{
  "hidden_size": 320,
  "num_key_value_heads": 2,
  "head_dim": 32,
  "vocab_size": 2048,
  "norm": "rmsnorm",
  "rope_fraction": 1.0,
  "init_std_o": 0.0,
  "lr_head": 0.0175
}
MLP neurons of a small language model. Each row is named by its layer, matrix (gate and up: input weights; down: output weights) and neuron, and shows model dimensions 64-319. Each number is 500 + 25 x the weight over its row's rms, rounded and kept within 0 to 999. Numbers have three digits each. A neuron's up and down rows have the sign that makes its largest values positive.
After each neuron's rows, "fires after" lists the tokens most often just before its 100 highest values on Wikipedia text that the model never trained on.

L2.gate252:513528496533506518484540480503509443514487481493536528512517492494489482553503495522469504539511485508471503509515485489512447521530501461444480463492498449480492480501538501468538532474517527476475472515487487454533514496506487468530519486489509535524491487528494448496531553531493462522514550493489478482506493522488500493507497463503529515489484524545535465486535465498495489504507507478498523533506476540524486503455521494455513519481527476461509528491438491538505496561492486503511509485525480528494455560527460524498503454533523495495506488521472498474479510534520525480518526454501511543509464523462526527477505506480498474505464513525501521511517476488507526487482481496537433506533490481526529491456480520490514474544484470458487510517513512503489520527505519
L2.up252:520497512527478500509477485522505506535509452521464453520470451471477504465533479491532495479512502488518515548485509563532514481509525449485521490491513496520483476475466519492491485460525512462500505491482493506500542481481479514521479474509508532542510487483485454471506517528496516516498470511532466516487511495509461496515491491525505474523488504501471521500516502546494464537508508511469483477490507470508467505497556527504485446497508484505500456510517483508468477550506536466506519505498472476554503546519489455436503451559453533531487468472538511489494517477516500481469456462460510471450466497521507532525496504501466542482508505471508500550505453530501501459529544511481525469502523517520509466479472506546532514500548482487499573490489550503456509548540474
L2.down252:470503517496512544484506506487505474523500473489470473467502487521482518490490474516533521493531524495505513501501476494519541499491464518504505507509510484488495474526492507517479523460510502489512575526478517501479531431509543521496518472494496532502495503474467498494504483458526491508506471451502496486491492467472528517510461500510502482532513512480511458482512474447525467516510492514503468525514497436451496542466496470511496484526499509522455546537506513491481446528533499502481522526529510472479430485548489479480562484439502501521503513505467489531495484469520544506481527467495521516486513515495548540507484478531536491514498447488513484590500505497506504466495511468520486438525508505463485521468544523505490478486516542504488502516457491478494447494501495
fires after: "g", "ar", "d", "t", " Ga", "c"

L5.gate786:472530476512477474475497489496525494503512466535468532512509501485506454505538518526545489493465500528496500528511485526494464510485518479461461482513518485497507486511522490460513532493466516439481508516421473517470513504515486474535503524479530558484481510483505509483543493518478463476509507499459464495522493521521531515488508473514504487512517513495492476536483509514502477458515527515529526510495480488508514477471502475501515485486507506493455479518460423467481500504463468477524486523457486505489478544485480510461481451544492494506484521539475529509492521508472487471538502522477512478445468491496551546498494492517487472504476469518484502505477433520513513465556475553459477508482535480519487495515508514528529498490470502559461477483501518467493546528472475
L5.up786:472544529506511485496492532520478460512516518464535501509549456519456457504523534505484502497494456512532505499466499503509510467522518501503486459488493503524526453491529506520476511502483523440533491499524490484530535497481505480480494517464500513490477476492511499446484517464510476504484515459531483496459519513488495479487466471505495520531440510470541516479477474520533478461556524524509455463513464549510529447478493511478540501451497480556481506491507563543481511497506528477456491530511498496493515489502489469490448497508545541535515505476467510525489460497526489469489489470509489529480498520563523511467493522425499513514506469514454471485504504511508514467476537498528525511520532475464506477478483484495470527526485517515512526509513520475489549496515529
L5.down786:489522500509469532479530498457491447515454530467545455508507530508521537492491527504507508537527513503526521499479524513486487480502551473543500532507509478490466527473509505508475464537507516499520458515509542488513523494505464531496490491502525530512462458531475499440498496461548471498529502499510489481500480493479486495500504534471521495530473504477498514493474480505502514534472487521483432488573481473517535467484495492485511481497500475532477507501523536467516530503508464483491505503530495522513497491548524479502513518476562500527513526511496499475506502446501496453499495507489473500506462515507497475470497497481498521521501503499482481476500458524536532470494526491525510517507524514474507536499501529493474533520507555481520496547535482498503510473546489
fires after: "g", "ct", "th", "ed", "c"

L2.gate261:519452469488512483495512524502443468491516474480495481519485513486496509491486534528508506509480515503498493520520528468531490490489531493480495500578492529502528505435460519481509459507553465490505523532508489462520486500496515509479491556465474503496517464534473461502494523478486486547511452502533510493506499498485473531541490522493481505494474480465453491480486447510507495512491510525501560533478488469502449539460471469487453490501494482473500514535506487509511499515498497522511525497529500460495472493513482571495490494516530485492501457454490496520431474491511538549486485516508482546476487473491484545532527502517499469469491510491466528535503491533530474475478472443510498499478466504540485502498496553514529458466474451517474513540532467530481481486461501
L2.up261:500525483537491505489524481522505499512508526476519494458507486509508473529494527499469589503463517500483456500486477542485480457475440474508459477489521493486517511504498519510492490504492497497532520444490507447508458515483521466455521527462496471471500522522470477524457522486525509511480485525503484459540517526478494488521535495501482506540527494505490495512474490482495545497489510497459510512541496486535414526486530498489446480450486483485511495544463456514480494508521517504502515530500506496493492484532504491530522497473520478492496495489478523483508482532509505487519459479487475511536437511454486507489488490473499498453445504480493514501493490546519438489462517472525507522514481468527490480529514506521533489516446468527476536509491443493477479467545547
L2.down261:511469522481486545507487523508477495511496490490488464500509556479494498542502503480516511495488507498511490510526512520489464499488494500492499491501546461513500433485458513524500492523535494509523525476481511504512508505507560459500504493465498529470491558531507515504487525488496476477524518463510490506511527521479456511485558480536511492495545489529488486496443518503486539480502475498466534505499466480545484511504513478536484492478498474508498463507494514493503497510546503540519503535543507496492481501574457507501530524563517498470496477494521532516493452502497497488524460530471478469511508515508522503530530479477543458487494480522534483496480485530490493458459514500510473490486504484484506524512482507517531470485526518529515485432480503507479457469520503
fires after: "\n", " \"", "===", " (", "=="

L2.gate600:512483517503488479500540516486468489547514502491558500470507512484501499555490511466499462495498515470497465496505432486483470496517474527510471446536473509566488505468503508516452500509546452458489494506522474486505483513472487525510468507544502504492517505491482509538488504530475496504490477480510478489487458528482476464484496481534527496475480498524519483518452496503513508525495508484519527534534502503458516455512506474493494550470449508461539526477461509574459531563516513487502507519508540544483519533536468506517470518508503529489535505501543472496482503526493541501458455538493496505533483490537513511500500519502497470487505526525486504528538509463461438506484493475451541505520508532505512494509469547522498501492505501475477486491510527489515516516490480
L2.up600:503528481480528468566493533483525527488452512532495524511498471489496518511499477522495486471489494519541471525523515518490522503489540500463472519515526520501538539490483494540506529482490497509525457546468510495496469424513492481526519561472506499482504499497462499528495507491495554504525464520469515502472497480512474511501504530483472503564489489536489534490471485459519462496510490507458490496522485496525457501537494515485476555512501471518535509517519499508505485480492464500506498472453493531508478502501503486495470531492512527518464525452513507519469446496508513461463492498504518507488519513476543496528510482480463499445507520534506464540496459471485490508469460476498508538508500514495464458494486513493521497455543512457532516513529456499519521489469495
L2.down600:544487433514494511492527482532527511511500538516509530533466523519534500490490541489509480499441474521520508485542523463523522519478482518509478512496482485537534446509453469481518529535511485492514518461518515543567474470509470483482519514478494465491532524458505485477486482510509536486484514481490510518523500496506511500491480531550494532487509499465499501493446481486487497481493452482558507499499508479532520517472474492522518483493479447480546509498473507505480477541527497452460525514497511527487506504503476497466510491531476538499496449466498494464509564489506505498481499493489500518498460494462511531514473468490509520488538489466478459458495508507488540484531537514517523497535537534528488505481524487437482507511468487477500476456457472501508510501480470
fires after: " Se", "re", "le", "ce", " L", " So"

L5.gate87:518495506491511506480502500508453452504499472474482556471534466523513448507541521467488533477466526457491522532509539482479489523489515504505518496520492472524534520508493502502538476480442479482486529552508500447452499491505511494472499551519496518512516492494500450509504498496476500454498492453498510522499515468501517464503483506528475526462450498556459466528500543487495476490486513487527495500515487491508514478497525486497467473464470482519471493496522522503521499469496490479512473509510517519472490495522500481481522452522486498532530524447465512514456510515536465487515543494454485518489499478502516501524464490459467502473475462458479537501485539540544528499478436536502514500525501496490507492479523562526517493519491519503470493496500534453484506474509540
L5.up87:464477520541454509520508519512513455480537520447458466510478517469517476492490467504500534443502501500471519513507450531501489497499477524523420525477537483457515534529564488507459543503501487499487511448465523496509525484502535515552526438503499499501481499492538526495507492489501486475474529533494486514523486527483548466502464489523488501491485507501459511488504510535522500454548494480515519505474494573507516437494511513552535485477490520495501531511477488518494495524494530474489458517541521512472485489479484560493498477509527509516545470474507513500482517493494500455522471436505494503513506506480540507510498507469477492471554487528491518478503513501497534531527493513550478478467512460535511552498486494534503536513516495504496484475472549472496488495517477
L5.down87:525549525478521518507516510547474500469493482505492486488517453454508501499468478497485501535471509492503489493441511510505480496491529474465506529552510457509498480502507492503479507529493529541496486514535482536495475478458510517501521527535492544479516483516463449508491505516495494504507492485500486509487527526548465491462492505467481503548514437518493547468519457508483516534547534506513474479526513529463493506493506500498489497532491527495567488520502509487509518528506501486493503483539535471541529525520502514518474504491511503547550525497470478456515514485489486518525465475519460483465503493524557485543471493516494533461487495488461499504546494504499553495460532485519462514454439498449498453521482530519511509512530495499496505482499530435467483455487535
fires after: "y", "il", " War", "d", " Go"

L2.gate812:492490502539519492482508491525503497504502495529515518497488530492498495519483486531475485529512525485486532504511513474505479501542514550488483558484512481531508487453473491476490498502519472467512500466493508512473464521479487478503552496524515500531485494498493521520458474528518504480548486527485428459502506453506495501508513486492502489489526526495505447505514473500508479506493513501512533537509504456491473502452469473505512550485481553480515544429510481480513466510483565508475511501472512550498423513494528535533505469521538466510542466494484472524494495497541468480484510522497524521524494465527514477506536475479498510541473518513535483463489497435539515472568500484495471499501501472498482527468453521526522506523494464542481481529517497488520487486480539
L2.up812:535480474548483549503523530530476502517537539530506494465467489497506473476487538512535512490531513486485505488504507497482527504489505537474523551521533473488495551478485499513474508494500501482504498497496540485460478543474481492483489476491481510505503517499486471495467509526486514476510497542483520493514531488503501496510516495497483491493476553513525486494489511519484510565494537464510543500500539473468465473484528456493487451526521510514482503497464496515487479557488553487499510475478539543456453560519501492496516515461492518477483491519484478480547489505492522476526474493531512516475491538560529455512489490453495501509503544534485467489537483487487508496462494489523479491474502515462469442484504486478473509515491511490531475481443492535525525485489503
L2.down812:442474502498502501471462502468503507489466489454539500533475487482472472531506514485520499513531542495493505520476540517543487498538522491543525530465527508456440507512522543480474516493478484508494508520535507474464507545480486474506490480547521500501519508479480544482506452502474471533543492497497505503533471460528487466521497507517535509506488475501528497485508485509498520490539560508468492501463492490516475540519508509482482507540530459525510507485483528496451502527511503484544519486475500518529522513507518460524473478532489454513463483472488455499501472484506518499495518519479468500547488494519541515511527494505518536513507505539487494476488500467487517510447517502526482493465510527446504504482540488541483462464554506522470476511497512558506443528505479
fires after: " con", "C", "c", "li", " G"

L3.gate81:481509472488495552484519490510484477532428493502496499527505485478443519526509480509500483496419451509473521508494476546492492454528490532548526513439502486528489500479528547522485456546509440463475487471481512517487497498507467529528505480534526502497511518487516511520478488507482524511466503541489476506526503509445497492483514479493495546521503492537456498508500548543502512514503503527484528501518510458460498499472458475477521513486479513518500492512500488551505511547510489427490477538504464452462504529484501492477512550476526546528513501520528496513485532499485497530497491505488459503475492475535500490521531491519452476498531536518461470479503505532483426499490482514455507504538514500531510487479441487460545520500522516482455472493515474519515494493461459
L3.up81:508462528488545515486462539493499491490516534480508479474471506469520477509514485500565503452535534482512509514517491510519522515488505516519501516527488504481529499475465506526507482525515485497537487534484551504462513508471483494506505503497518487498493482528503487503469488459522509493498504503498492450496567527508495500533503474478482501517501490502486535490480514508520459426511519480445508498515561529454521467506537501490520491493500471529511508547534524499502530497522464483491476524505486497492507517481503463529467489510537478496481471488498533542505539524498489503513504433548471496482501462520479493490494522475473606500523554492491530497490470494488480543501544544506494474476505481475492456526544450485487463532485537485480476490499496498468451503508507
L3.down81:532509512487487486531436492480516486514493505471488493470492475426514497537543462531531504467509458451571525490445494511490528518516542482469495516496485468524469500515476440504460509485476550494486497485461451493534511547512516539513533495496469486511512501520502527484494513544526519456522533490501474499509517497451468511527520473511547517479553520501461465479500530493514513460500472543548547455475515521508537501500492552472477465485512488512544509519541455503499512497531462523493486501510470489532481486502451490520480466534519487483482514499498484529540502516499490504527482527459498484506531488485475478520527564512536485522495480458497469493506526491518506538508487486466519470526504498484525533541501459508498510474488486490502487485498474490534492509521467
fires after: "s", "ne", "z", "es"

L3.gate490:545506474512496511487507499514526470499486493499488497517527509494466502518511501512477483507533492514525472512523454498518476490496484495488528494468486538497494480518510530511531509543463489485549475544423526470558498500494504477514488499501493518521484491517486495489520503529543488539553505512475498507503471494501524465516513488495510531473488503527555463454543513479492491496461525477481526506523496517483462508462561482495523509460517559477516467483445490485461506555534531468513493488489478570494463520477500480511486506517500501481493529513479550506504496522470515437533500480515517501454506474487483543526508523476517484513484532498492487567497536518548546510480497478488500508527532504514498470480485556510510478520505461527454487500482504495492536522515495
L3.up490:496504530496521510515469501463484476485539511507444574487468485522512491468530476470481578505515465527520481485507509521520559486500520478490444490468512442532541479522504513471465504506504561499478473533526470515476457437505495491515506482488504454502537518484537505493518529476475503487507505505504487496489482500508477482518483458516493480497528491515506486467477534509517497497505474516492486496465500463514488535511533476523514479515538483506464468449486479505543518475513522543535508498480504497486545468502461518539487484489498536529551487549475445503452498528485471466522509466514517548539490483479481525475513494486494476530468465508498514470472470535465490478526530506490518492510456505509484492537484503533455509493513456498495501458515518536529448481524493
L3.down490:473478515499519491518440483493468517502500514495456508438523474511526543535512532499521489506538476474473488491473552535469491496489523480505502482507492476538511539540473479509485490482524515511472497466546484494521447520515488485521512470513469515502520478497447474484489494477506527483426462503514504490512468458479488486511494491518500505513515496514518546512482518460538551517467495501532506499520489482558506525529503533526522451514502484502466502548472491488540543480507503456481541488502498504520468507497478492506484533463503503501480514480482462519490527465493492446491513443524527506502519488523494447492531493520498510493488540495499491461495503508504472490501498470549528557494461507493488498455466487511522538463491503530504493476468477491518496468524516
fires after: "g", "d", "um", "und", "z"

L2.gate532:534502441541465491547512536488469502522506521483504468482483490502553507518484546557535503534526528510505504516502492481517549500491522474478520477465519541497543487491482532479494523528508517505493521557485552511482476494535487504476539531487521474504480530497527536529478522498452494507480450503521512490473477513526445528541492525498480469501489511513550445521500466475490481492486520516484516523519490496480467497502494499502452574500483457507526498481489493539509506533528506496454486474480509514515512496515474517499529468510538503519504515500530497544500506505522497482494462544520497511477545519537482531530459516488522512482500499510512524494527462451540519430493484536503505492514474519495430450492485523522508512489498471511461539496517491515534500500498482
L2.up532:528525477521512501479537514548475515499542429507518551494517518519484488477527539488516485541511479480457531504549506501501501508541558535495465487458505465476498505485508503464491464483500534501484489518501503524504477502511491487510533478472483503519546523462498499517509535471484515485526519518461477504513524530485519458510494499508512492508465504483519490505520516548532473489498531480510486523529520493465457516466513467543530495532495515487465518485490499471506503535498462485464509517549531525535468506530502532487505513482518475512505483513480528504512533482495497466492520475503509430498490499493521514505525499465499499563509563510500472474529460487510487461519510501540441460531470501504498530492490462539548538486443527511483507493522529483519518461483483
L2.down532:471511491518528477506526484504488512518467535510523469524538543478491535496494477491490519473488529458472518512480556511522512477520527473490542502514529520457518486512507516482484509501532540500457530535526545479497506512537518531493480487487539469474496503488482538517464454508534525508453474476532530532505507506497501505522520519492491488521497513535498474489485480513513526510516521510465485458456525500510492505490491475492488542522497467568494518475489465512542508508474535501521486447504530505549506495479536503513489538499487522484470559496514505568459482528495500507495524536541485494486532517514468561495511499483496555515499521548522543486528477459498519463476487518523528464473466480460545442510450535529514512489515530503469479481451512469501502527492514
fires after: " ex", " C", "c", " inter", " pre", "C"

L9.gate692:469546537488490557444516457488473487509496490534524512473491506540511473519490524489499517488466445480498504467486521518533491512505491508479536473492492555488514495530559547514536528519492453495493518495472464469489551436496503474484470509452568507506551510504503516525494535531495525506487477466538471528488440490501509523515521511510522512527457529462438508537488530481517497526484531516498541481525523497506468523493529497484513519490474490474488478466507531516498504480503517509478472531515513469439509525540462475487479506485500511539503491528524514514476504503521533533524510500503452506480499486515491506476511480481501465492481472505490479485525490505545470478481515460526477505598490527517509508490509492496523531549490508479518511517534481522497509460503500
L9.up692:465485551525519479481502445493486517480496491493477491512481492490522465575535474536519525454482530486471532557519484510515486509519468515512452481500484507480498531504518517496477525513504503520470487505508479513487487519503520491470472489508542497508494488526480499502446515494527473501462467547543532516478509441519503526476501512468502479547501470481461523499546472522515482529490485507541532498501519461498514539498496454473486533459492427479488478497497537516477479499488460507461489506561546520516491545502441506479476552445516513523500513470475480507472492496490502470479489489524470569494500496502507466495520505478478467515504537488483473491491537505499472513504517478517506452474468474515472516505555491510482510501528520513493499503486519550487463471503495
L9.down692:473516485490521483508439510520499507473492491507521519505530547489512505510498488475498484500514490462523485510476457494498480498525501475492483439533494487482513501472484488504497514457451543495527501525520489514470431457486494525495490496484526480508472463485472540513476501532513489480490481493542521481442514484516478504475504499457491471516487496463492517537535500500503503459513499515506551521490555542521493501465546482549519526516514453496485504523463519506496497507505475495508455524492510521509530499529466510485491503516480500495490483482464472466501476477493498483492503477530482532481489482474503472507528530482475514429519466449498450466501516541482505513500550472507519484462464507524439522526497494509514524511529517507488492488496496541513491447488452
fires after: ".", "\n", " ("

L3.gate109:500503475524517528517521493496497493516490480495499534477491495492492493513474517554509484513506494526495466535508530512552503520514532520541500496512501511474532534502516479491507527513437489521477504493505475506542499478538501453513491537504550489472506501503480508531492489519464522516512511554469462522525496467509534492517525472497507528504518500584507429510503491516491520544467562471516504530491539473467510461484515480502492485513496456539485513511485458502499464478514488504491561496528494496496459513495477499523527508490548509490449456504515503491477506532539484540509488455453473482525498455496521513497501476523493480542525470523489499512510505522486508493487516512525545492505489516513480481514456483485489519503494503531477522514552455520512492459497476
L3.up109:511490511539550476527484522515508537476510512503479538507506492468512488483487529534495496521557506513481503513518522459451519487455537557476483495515483517468467492440448489500500465519497514499481523501476488506507517465494444503475514484479538439476522442491489458488489451474500519491502517517486487482478551476458492513529516498525482489489489485498508498465507464482478485511513495496481526435491489545495529508510496498476525451491483480511477493574521474495505498496536429459486485538496484481508519489521500495479502443500513474487516489474536546509491506488500453513480507455494462481516518490528502489491517529494494515510487482515537497539514480540519524531496483466510475478547507501471513467515477491487485525526475555529532518508506506460464508471542483
L3.down109:533524528548507498529497492502503495473501523525498514571474497495505473480489498530500481551543498497520480524453513475540476528469533514469515472509530521483507490486498457475489513507507492486505535477466439491470519521484544505493521492468477479479494484549494522507493526506518461498523489479499514510474537454532542524507496509523486468537480503522503497511470488525515468458514569505526501507537508547502496487485509521482510490517481506527463529482498502514535483496502470530483492457506492494502510485490498434504525489491557512468545466475474483543469491531510479501513486499435488495505481506503512486493496491506520499496505488511521538566509496538503502499454501501469503507507535501491525473522501477472516519519484542493540487563549522504462483492464466
fires after: "s", "g", " Al", "z", " an", " ex"

L5.gate525:494503492515495503461549493508511504537481439493536508496556492527495429544494543517550494516497518508441521450483476538511529517529532534478526437516501515520541504474530507500506460526495478486467438496488467499523496478502471520516547466493510513509477494481488486487515496494527486502527484502467479476522479504499508495465517515504521520477481506515472530464504497460468549480496529511470522503522522534503465484455528446467520481489453499479524477514516492542520520533491507510518509501497511552472516530511461572514486480506517463471514471502499480505500508509435525464520541513504498512514518494545476527521544530479491521506439493504482499503459483485505470499500459476522453505524503456504533511483504513522541566473482469534528490480520506541504485469490506
L5.up525:455519499527513487499503470490507474526487518461514489487509510481514483533483514521535497503500513496511535498514485552493523520510514514505548475515543509505514521409521526481486478509529492541496473467503485473470476490461485483494504510537521514511510499524506488516502526506480487515498466509473496529484498496482504532468513534505506520505487527499475493452449479487522541493475538537514537504549519545447490489515518487451510501484453462536526481477493508543465512510457487504518510502477449528535450533542514498544512564477511443504470498523523517543517521481470498503518497479483490497507544527469504512515525516506494507510512475572487501532476524532493485526525507479522485481459478472523505485504534493512472466513462498497501486486481486501478528459452483
L5.down525:479509489551485524496453524514532479498512506508470491497502487432516491478486473491515450481525489452492495517479483531481485437484500485533528508526517493500504491482481528545558492455551528492512483479484469482468493520431463450510503496526515532568517510489485510536508513540466471529482487524497522508529493475525487473484493488501484519504492533484504495481475507468523505509518468545510543497466485526496456509531485483490500510539483541514497463496467482515495488454448479537501495479485464477534480491503538508451538534565497478501503538502485471504494501527498470511491497509503484497520503478484526476490525489510509522502534497513485490551454509502489498519521477510494479499564445535478506491488496496523489473506494533539537472485473491508464537520485498
fires after: "\n"

L3.gate442:479501518507521470499501519504525519501525492487492472530492514515492479503447547525504485478524491507486500470520525454505494482528511547478509493544479482473470500469514473442507551485487488528448563504501479488501496521476486427466507513506511476459471507504504501494502470509511497523476462473490500489474539487501506547475507497519493496495486482515501465511531499547499534510461543513475498508482506462451502497478461538489491459539522444500490472589483537487541499509499522496488515542480512516524484553475473501524481468479526528488534511447463504506519517512525501483471465480444492513450473478494485491498499511522481500449533504456495532511472507467530455484540494465552498498483478485500511487481486565551487497485485480497497486518512468551465463472501490
L3.up442:428474501492491487467514541484509499524501494522503519500492504483492483521503489527493522482547508491498471513511510497547476505499520497510475437516535508473475519454502491506516504499513512482495512504518491486476511489527494501511493513527538490465473474509487480466468521515524491512483464478509484501511485521477490528492522490470479530534496517543503501475535486528528444525473518497469550515530457500511497499537510503482494487485490468525495508535485485509549523483497533518498477533506444509499502537536522542512479528491527522500509470494529529510512516475487498516503522532487479525500465535531481477489539508493438526483500551531515489498531440483493440459509524485537502535535485515506475458443458459484495527486514457484466486558455507512463520491557511
L3.down442:494471490528504523506491489489508489484492513493484476543499517455504524498474466499544502502488483527492511491488477500452519493453492454512504429495506485522518477452495486511491487508535460515487512496519540511527485514493500486505481507514489481522517478509470499545486496513521469544519508496515519529533513483503519514482565501494473515526499449507462520501478495475486493510489517503496529496465495510464490535483480486472533477471519470490485503519480484523484513518518492520535484500557527520486536492530482534554528504477513472497481485489487516494514505502506524469524506495476483487515517490481525481496526516515459482475494493489503489489575510506489483511478523465497517465477492498481527519514485526493472490481487513496556507467501467575500495477493522
fires after: "or", "==", "===", "\n", " c"

L4.gate432:501505503484491494486524514522446489563468504524543532510526499509548545529520473477548502508501493494471528494478470522493482475474489525490496461517513494505499505531520493514481463508503475491540507493487460528505468487505473495458546475494559484500557487512522456477476480461527522462485508495530466523531463491471466477469500526492516497499490488454529508514459515473453463522500528481495525496471527488481489557529497449497589495546485515486517502493514464474489527526512472479482552537496507472487539490509482527528483504494526484489477486498502540521525533509471488519556488478480501513503498477541489536529501522461507495509467497472472504483526507458505471525497522533525521470546490519487468525473504487488542522479500534541454549518520533506512531500481473
L4.up432:509529495480501530510523477501522527503515489511493470498493492557545554519534496524455501520542521508489485553469499476526511509455505491467515466534492514518479480510491514512457487493581543538481516522488490491494396453459517513498518464544466508504517466483502485503500471490501498489481547497477484531496460529499512478503497513526485494545479513461547507500468504514494483530528519475521482493534498509513478459509472509491508508502532549482477532477529509528505477517499504502480476480499447520499491481505516456463498510485440498495479471552492511519514488516504518511489482551468483540475563471554512523505486468498561480466523530460495538495495529494498530505451523493511491511527490476509543525488519510512491524529509504512501517506516503473477481496496526
L4.down432:505472503486557540468482469563526535497511510465535506497490493497504494529506482479517526480495495502526512550519536498493502517510470512504494530534475482524502473516524465511483467533534525509542486515464515451529465478497488510496509495514493515514523431467528534505495510485501471536475512481435495558521491520483492462509511477482506544519500509447473504467512490527513506475503540467507479474508450553434542499516499513507464498519521510494505539540514499516527459522510532539465464463484497506487462503451498501468451483517481532498463482518474531517483493481524449489450490518519507566487495492502510508473500475546537495502539541516508530520523521514508450521510537499497480502512534490499502476498522528535473483497528484466478523515545498485470517503483506
fires after: "L", " L", " ", " Com", " U", " se"

L3.gate245:492508488488439491481543529476491474530531477547524519472500489549530570535490493546517494513485502546480475497495481481490522505525452490545497508535493529487500479467486492538496498527522486503488540497489514505493471477500513513445562533538474520541491503483491512480495488481494488453418477532533498488478508478548522502488524489502501515499495486470493515495526474522494483500522498456517522501527498455509486500511495496501510507500480504484493537473532555492494493522516524520515546492487518499469500492500473482510475531483475487500538506484515514465480526513477511528459504515508495528484493448480492501541524493518473511520496543507451525508526464473499485448478526480528494539476488505515491515497557466503548466493514506512453471526514518506478490496471479
L3.up245:540481444503464515533511499515457499514509503519483492495527545515502536523538523506530495495514481493484544533483492468493492490467473478454458490542454539519564536519577504526496458515502492514459494511539508494517496488483496525476523493514508526505500475500495499472517488500474516500487507481517492484491510503557469500494509475495502484459497502472500485476521499514463501503513488483491510448486487497527496527507499487523539495530481536479484535486495525509500492547519453461549475508510517443504520522547493525494510494487521518477524508547529547506497539465484468504465527502510510495463493529497460565524530526448518472439473485469485499515540508500497513469523532520495474471505467492473518475481496495494494486494543475519500489530525526569521513457468527
L3.down245:490508494507537494511493494528517485524504496547487479470488514477524524506530503519510530450477490484515551512475503472445476515518496523509499538523472493513530522527504517502493490514498500474492489526518511452519510480488545482492550499512464527487494472509488509530506463503511479498419504504490499486494514468540491444472485512524475501491537509470496525453490491537471517493462541464482471519527508514501487497464453500500488478569488472510500533509481496540473468521488480461489449456511524480489551441500471509507492484533540489474527505479508454493464520464524470523495513504519516511451499531528450483468526471434490508469525513472510529544511485504493492512487472546493478513527506474476517520514514498518523491507492501475478470522503568516491470472467521
fires after: " ", " ex", " po", " so", " se"

L2.gate657:508491479595503516520500496511553489491478469470486494477502514514498490501494555473496514514491496470488520518546458518482462499485483509511478486501451552505499463490520497454479534474482496477455548505468500488500487486477541472520538519543539518502515464498509473481535497540475541489485496491444479557496476478478499467469498495481532485481480475520499523511554497496493487522468548504528495531528475484515497494530545483535498463521519524496494441499515462532448455492475503486491491496540474525480469520507478486483461494521513542508515534512486492499524533491466481498478466451476468523463503479483534482533506519494501471502505495478447518483459474517509541486507504516515506504491502497516511516490498531493489518490486536510480479468504535467499513505509490
L2.up657:511485498532524473471496530535481506525515487509507442509528469481470515496502484522524538503511500490500510507493459516479507465512520479488514492469477508515513513550478502535517534494541494494487539496487526478477527475472455511522497488554502488528523513509489462475490543494484510484459530514499497542531543488497475492470508504453521531510498473516472506536527507525518529481519522490462492526497517534480485510511563487487484517565517483525497516538494502526526517485523476476485494502493523493490504484509489518524503488491492545582521505489525497513552494501493531468469481502513469508485486512470500483511511501499491499478491448503487488487516517495454509485474489503496442534527483488503525532509488496545547505451496510477435443483473491522488522487501540
L2.down657:482516538524561498528539515511513496508514514489495439451519510504542489479509495488532497513566476481550504523504515507529515466467488504505509517455521554538546479471502479520524489517473486492485498499480541497490525489529445508452555530566505499492527477514526470507480460491500524463517519539460476512470521527513546456480458496491496492515480487526492534480551481525515483506482517520465520526533454499492481521500508483460530519466503474510520456511529476477500508500497522500482532529567475538556516512501502468471488522525483468487508477460497501505505475523521525509488481489485476514504465511462513514510475475482509501508476508471497537546481475510496498496476479519530476518485509532488504521502527572499493520481459512519497454463482486499474499559528462
fires after: "d", "y", "z", "vol", "al", "G"

L8.gate344:478521475487506547463499500455498474499501472473531516468515508566513499542467535544519502495468482534446486489549480527509535473491525525532498487503501472511519494503543480461516470458488472470483482521474473532485508473525537514502502510469522521503484498456473477492496507544510525500546458514522482516477471485500531526498472477519546502512488516492474523525506517508505514563502493491481508532522546494489487483450505455541497478449520477508509478509498482523478472519480499476490498513471481501465510544542475532488497441494499479468499485482504476491515519485453508481505468497552472526501505476552510502510499557510534433514543497483469516473488492495484477491525467500536505495512509475543450527486498528525495530482489473517480505518512509495488486527494494
L8.up344:474483514513540489449510460462494496520490518450502474505514516460475527531463464573510480478474480498458508482505508497510497484475523533531517483527542500541503516510529512503488524442518465466477471517462487531453463475508478485517486513509533491525467490484468475524472548510522488510484425493489488489440483448494479526510467495529487484528489535507506497488519507517499527485489502517478508532486531520467475503496514438536502518496474494540522499503506512551495469502434496497498522489483447498508477528515554503508555504484522493463477489507544492531501537484515499500543491507556485530515554515479484543519512519518519485455525484511510550514507498480504526503531486526537467497501485483537528463521506470478461454503520501481479517498487491512480501483505498
L8.down344:481507505525540463501418477494471486519495531487484479484497487451468493489531515519521472508494493471431483496497517496478487482470490544493512517501521495529489527509481490531504518489525479480491469530478502522486495464499477493531493525511522498530459506519484499525497493486488508539502455522494508489487507471498497493517373525515476487497495520513498522465537502513490533480491526507515485508479535536501498522507515487516515496533450524521477503472426497533521458474471491507497512502487492496504479491509561517496526516513515528476452518493519491513488521501475484522494507490511472519503506505445492532537503476509521519469517495503524532499511501495546520523483506479519498484544476509484502473507521459497445481486503492502552501502458474549502516440526511
fires after: "\n", "s"